config = dict(
    num_hidden_layers=9,
    hidden_size=768,
    num_attention_heads=6,
    num_key_value_heads=6,
    head_dim=128,
    intermediate_size=2688,
    vocab_size=16384,
    hidden_act='tanh_gelu',
    norm='layernorm',
    norm_place='pre',
    norm_eps=1e-06,
    positions='rope',
    rope_theta=100000.0,
    rope_fraction=1.0,
    qk_norm=False,
    attn_scale=0.0884,
    bias='all',
    tie_word_embeddings=True,
    parallel_block=False,
    init='normal',
    init_std_qkv=0.021,
    init_std_o=0.021,
    init_std_up=0.021,
    init_std_down=0.021,
    optimizer='adamw',
    learning_rate=0.000504,
    lr_mult_up=0.965,
    beta1=0.9,
    beta2=0.99,
    lr_head=0.00502,
    warmup_steps=335,
    schedule='wsd',
    decay_fraction=0.916,
    decay_shape='sqrt',
    final_lr_fraction=0.0,
    batch_tokens=65536,
    max_seq_len=512,
    doc_mask=True,
    z_loss=1e-05,
    train_tokens=965800000,
    max_steps=14737,
    dataset='wikipedia_en',
)
MLP neurons of a small language model. Each row is named by its layer, matrix (down: output weights) and neuron, and shows model dimensions 320-415. Each number is 500 + 25 x the weight over its row's rms, rounded and kept within 0 to 999. Numbers have three digits each.
After each neuron's rows, "raises" lists the tokens whose logits its output raises most directly, leaving later layers aside.

L5.down1684:445479485522500441507522447512480514469488490474521485551485500505499503511513470437526518491443471500481494519467491469541505503520471517482482492498500531486532494503490468480470491515551466465484469494520457526497493512523511525553503504556504452492557528503511509508522505527488465491
raises: "oph", "othe", "ocy", "odes", "oc"

L5.down1118:478501505484487501478548519480485504491487485522522518482498513510535485493491447474477507509467455507490497514514506503492524475518526460487504486469514541515478524489541470532502516483514503482501490492488525497500504477470507494481535542483498508501525476524482529472495507444512481524
raises: "5", "7", "4", "6", "8"

L5.down594:497467511526507485484533448537469508518491464500443517486465489538488483583537481476512491497509518502511504489502510500464459495519477493491505551500555509504489537461521492529489499510529488473543515483516526511509487503482498501476449491507551470524479545520470504518503503508510454494
raises: "er", "us", "o", "ing", "a"

L5.down1096:533479500485502510494512494505526525474479485484480545507462493506512493512510500456485519501497524479487482498517489535524493492504467460451494510515434515461467484530526473467448493549504506549460482488519507490507493526512484521520476481506448492422454487473516520469509505545510451501
raises: "g", "n", "ain", "ar", "it"

L5.down2114:525477535497483451529485498525517499499479525492455508479502500473534487514523483544475473515507506485499493487562561472489536482431482527526472531492499489533488540515526540529505510521512510480493471503481525499479501507535508523504481480518544514489521467492519471483471507505524463459
raises: "5", "8", "3", "4", "9"

L5.down2261:462511531456509512502469522486513534504559515507458534512520512493517517508506551477451523500500456477476515531472524512477457482551496485472486555464529518507473491476514509486514513459480554465528463478516492491476469525454479520501480510470492494546515488512487507514543495484481537515
raises: " &", ",", " and", "ived", "els"

L5.down119:489490471504445502502516520510479521546509563534505482543462497513509504511519502503490482494464503494504479533532478450490451481485509533509473525531524475515454527534532462484540515502466506487515445499495479466502477468528462469481508520454519518485489458448508504540484522510489500459
raises: "1", "2", "4", "8", "3"

L5.down1981:502510489426501444473531517529528477443472489489503497436512486493492521526491491486511537511544460464494518469492489515513470491531484538480467536510485464487480507483482512513514462528490492457473507500470519521505517485507534522507495522492473522538491517502492463479477493495526559520
raises: "ator", "ating", "atory", "atum", "ates"

L5.down2090:500502483457488517556525471509530526520495517508484486531501523483528480497497522526523477510499495505486503473490465476484489527512487469463494576511483458483513482481468529506565440447482518453465531516535478535499496491468533547494491516541506511479547509476456483481502510514506483471
raises: "ling", "les", "ler", "le", "ot"

L5.down1408:502526480536528530530523510519499481540531470488518517478514488444474497498497479465538504480501496516453471478461523469480476474491504453488488464456491495481482483483497516508487470521515504553526514472490511492529488494495485491504505485503487476521512510484562502500509481507548497532
raises: " these", " this", " the", " any", " there"

L5.down2294:457539539475504492501485497503553529523522489476498513520534521493449475514490459488497469415529541500479471494470511501489478455558461516521473487493509456515487490489538496489534504464521485489519498529519469513537521488517540564536541547472496511447500501462507516491481479492529519498
raises: " whether", " which", " one", "One", " namely"

L5.down1589:488504489472494467474489489468467490496539476476485472505540515499532545470503469447466511461502474502456524492482448500495503479519486521524478509496479512511479509521501553495508468520474517505489501470456480496540491482469451506528486458500509536511511509488491509494513482445486491491
raises: " Indonesia", " Finland", " Singapore", " Pakistan", " Vietnam"

L5.down1107:516483503490536505501525514505469506499486493483534545510483580480497496481473442442510546504500493465495426521504490490500452499448529471515487463493482476473464474512488485477467504562486469493511461495470510500479483471500518511519491474474497519519469510522507515508497504497500493466
raises: "8", "5", "7", "4", "6"